From a checkpoint of a small transformer trained on Wikipedia.
Size: 12 layers, width 224, 3 heads of 64, MLP 896 ReLU, vocabulary 951, 7.37M parameters.
Architecture: biases, tied embeddings, capped logits.
Training: a variant of Muon for these matrices, 179M tokens.
MLP neurons of a small language model. Each row is named by its layer, matrix (up: input weights; down: output weights) and neuron, and shows model dimensions 16-111. Each number is 500 + 40 x the weight over its row's rms, rounded and kept within 0 to 999. Numbers have three digits each.
Before each neuron's rows, "fires after" lists the tokens most often just before its 100 highest values on Wikipedia text that the model never trained on.

fires after: "r", "l", "en", " Ch"
L7.up700:476476495524559465437473449504499475538492516582413484515532514504514559493508490518515447505604458461570424564488501453467429540525509488456477512561517505511514516479496540522523478492517470533439466539514568480534527457461422461462507481414527472465532474592482531503527498474484537485
L7.down700:503508524492507571527569512529548434469469474520508525502474541441457517544541454559511547523476395483538478494493484426465522504558506539475472538422492421572501521475484436568456488514538493525614543508409551502491524458417500447482500492505530530560530527529468491498376487558467470512

fires after: "ec", " s", " l", " L", " m", " n"
L2.up261:468505477535495455476543550524447537445473560446511512527532487561486503459504484529615523524495449525578517463509383526503460484490462515493522468430458409477471546545591462466458488461473461573527488525543508436522543496546521552524491544496471546535497521464519484549496466486404579475
L2.down261:511436514458546488489494527463468486452442543483509472450507478498488517474529541517513478455483426546483498469500430537489506592534517454537439450506544513505533573563535576502456513490478483528525495462552388387460538504477509619501501514425432534537487473499446466478540442457521487519

fires after: " f", "ig", "en", "in", "er", "f"
L5.up871:539560490497455511504570510508474599539490519514449555421517557514499473467511517462520492465491511465506519461520553520469471510389515504522491509501505488458431513470571496585549451512539546481483517565480508372445510419449517518428517521437513530485583518567506587504515454510510478529
L5.down871:463468509497547542486487596512472432454582497427470475569483406503398434532510500547586526497539534497511543463507511484529463487517448465443508514527497481456510532428480474370466483463510495535538494483527488509513432517427432433480492510457440434572501491568549464492485533517513450500

fires after: "==", " s", " n", " b", " is"
L5.up682:536562525539495484559517516398485496463543574521496512408504475525512516529581513566562478507492494548476518571508465517503543500477488601488561508445522471434508506520515493581454461509515519587462504487487526502537545457535513487532470548415452496508495472531519517518564461588456525492
L5.down682:506498524418487468485475446492462492563456508449548501532465489537515504500454488481522484526550474511577447507513452516503474508593501485492549522507479527468444489578510563431579463460433426524486543520472485503513566420513512524453438571484559587480469487466438477524475451456492503536

fires after: "i", "ul", "is", "if", "el"
L4.up651:495446506547490492555529507539495558473515445516513486534508469460494476493485437469467494463494553599500448450490498482530545463481455487565492469469453501510537479525490430516466481510473538547479488537427503442531444460505606455457472492513507592532521570542506551465522544547501533501
L4.down651:479484467546504508429505475485464540503508522502470491485532503464469483466450514485511493490452462466531545505541546413557575518479456490505574560501475474512499470558467512476503477503551490557551519470431542508448476476504464456558446499531424523533544538502534432482500541548486452451

fires after: "iv", "if", "il", "el", "im"
L5.up390:489430411517517509559613452520551557532455572490499458561513554501537499543547540476482468450510550542514521447509454460545480486470398490480451481475496477493495506512474467487521518525513583520481504471414547450507455508554541455504460535536492494531481493516551526535482458561456517563
L5.down390:433554499586488552501562417546527481489473459537454522475486488466528495511497438417446533584481520447492543512468554517520519488487461548463485545484575533498469505533511491456575547544455551497456453457564487529493470516544523508527473400514463535415476497556526523463533585512432548404

fires after: " ", " with", "t", "x", "d"
L4.up879:442544517456516450538551481532449580515497466448447421495480475495519508502503527472495521485523522447439546507475498519417446466496547466503450586528538484512485459497502507541446416536566542451496497548535500506534503516514627502476534417500544513416498424516489541530527478533526514568
L4.down879:598511558482496486464459533483459435480497512534525494488492569538518496458559533463578464502508568475488441511510460515516527479500537555491518501467507470484511489499436530450513554483487538514469510479449466489517492553452410439563477443490444519502450507449487495516487522439510496466

fires after: "iv", "er", "ig", "an", "e", "f"
L7.up279:531569473524535471461491498487459468491474468527547480542558528536447485498510487480472469475424483532405508467441487549514497547465462505534545523475524455458482510483460489503469509515552530484395498547465479447446507484562471496407483516473509569455529545593503501457536538436428443461
L7.down279:476486528530545495473472544527483462515511465487482535511495491444499433536450488527531518450503398522536540501550450484550538450557466480501528599534534483478500459467621537442486490516462468467568488461463545516566502503465526527496466511502408528497517575509537485464445466536549464501

fires after: "d", "et", "t", "st", "ed", "k"
L7.up212:497486500547589438538533454554535535464472496451465473468484504560421466485511507495492504500529462435499550581479433481469531536517435445547503530538504531524482462470577470583392520504529532432491517422478534481521501497435539503486393492466485423456489492514451536552537484550458453501
L7.down212:573528568543488448521602541520491493472505579515500539569457516484520578574540526515523445450465545505483528458446473499518473563469496534420502482523544453506530559539453512452546464445535491439470504540513527439447444502499505544538480474557577405459470442468442515460460469523564507485

fires after: "in", "m", " M", "l", "en", "t"
L7.up511:561498512506493517483512496420499525503525548496475516441495515483501518498456509456537476431505535505535462468564551469529480443528514521513521472535494465542439532484502499513483484510533561469554443512456557457418497477490518488505453508501454474580488465414628562493580509555459409498
L7.down511:506500530527540469483381500522438543570480505460437486536510519514482458506563506523523515476363487454479488493481531478459482464520467551465492531470532512523526531498577464477535470473525543540511514531524514533537463463517520509496471503462508533522569435549604497480477418486522421478

fires after: "in", "f", "t", "g", "it"
L7.up165:495532478508497561481545544496542554440538504559478553417456453605494526546538474504489474489519488496494472466442467463495439558442469500501522474489501452443483447378536521516466545486477561489429516512534445456458499526490495450415514485519495542574452524402593534530520586477460528534
L7.down165:495531544516479531532496505576499491467551581495499460511517390427466469484521513449526519468524443500507469521516457482513436449537560391533528511481448436463498583476460451414422499538554535504532522479468552497470430471542448548465553464491504537457460522568491511507522540465620525560

fires after: "r", "ol", "h", "ch", "il", "l"
L4.up232:480465513500505539491527536423512442538455467599445485513476497525454490553562531532481503480492491487531519554486547490560474455475505499454470520501445547565557469477470483541572494451446561489364479531457559536551478478516479471509491462511480474528538461471439543618463471445529531528
L4.down232:451572516588458480482515414477525433478496516529501495581520479520495467551557474502475510466500427566549535548521568532511519487501459486576448535452506501569482568458530525462534475560547535519496475522543507546490441500412488546473469487532505500439537539495483542429444445494557520517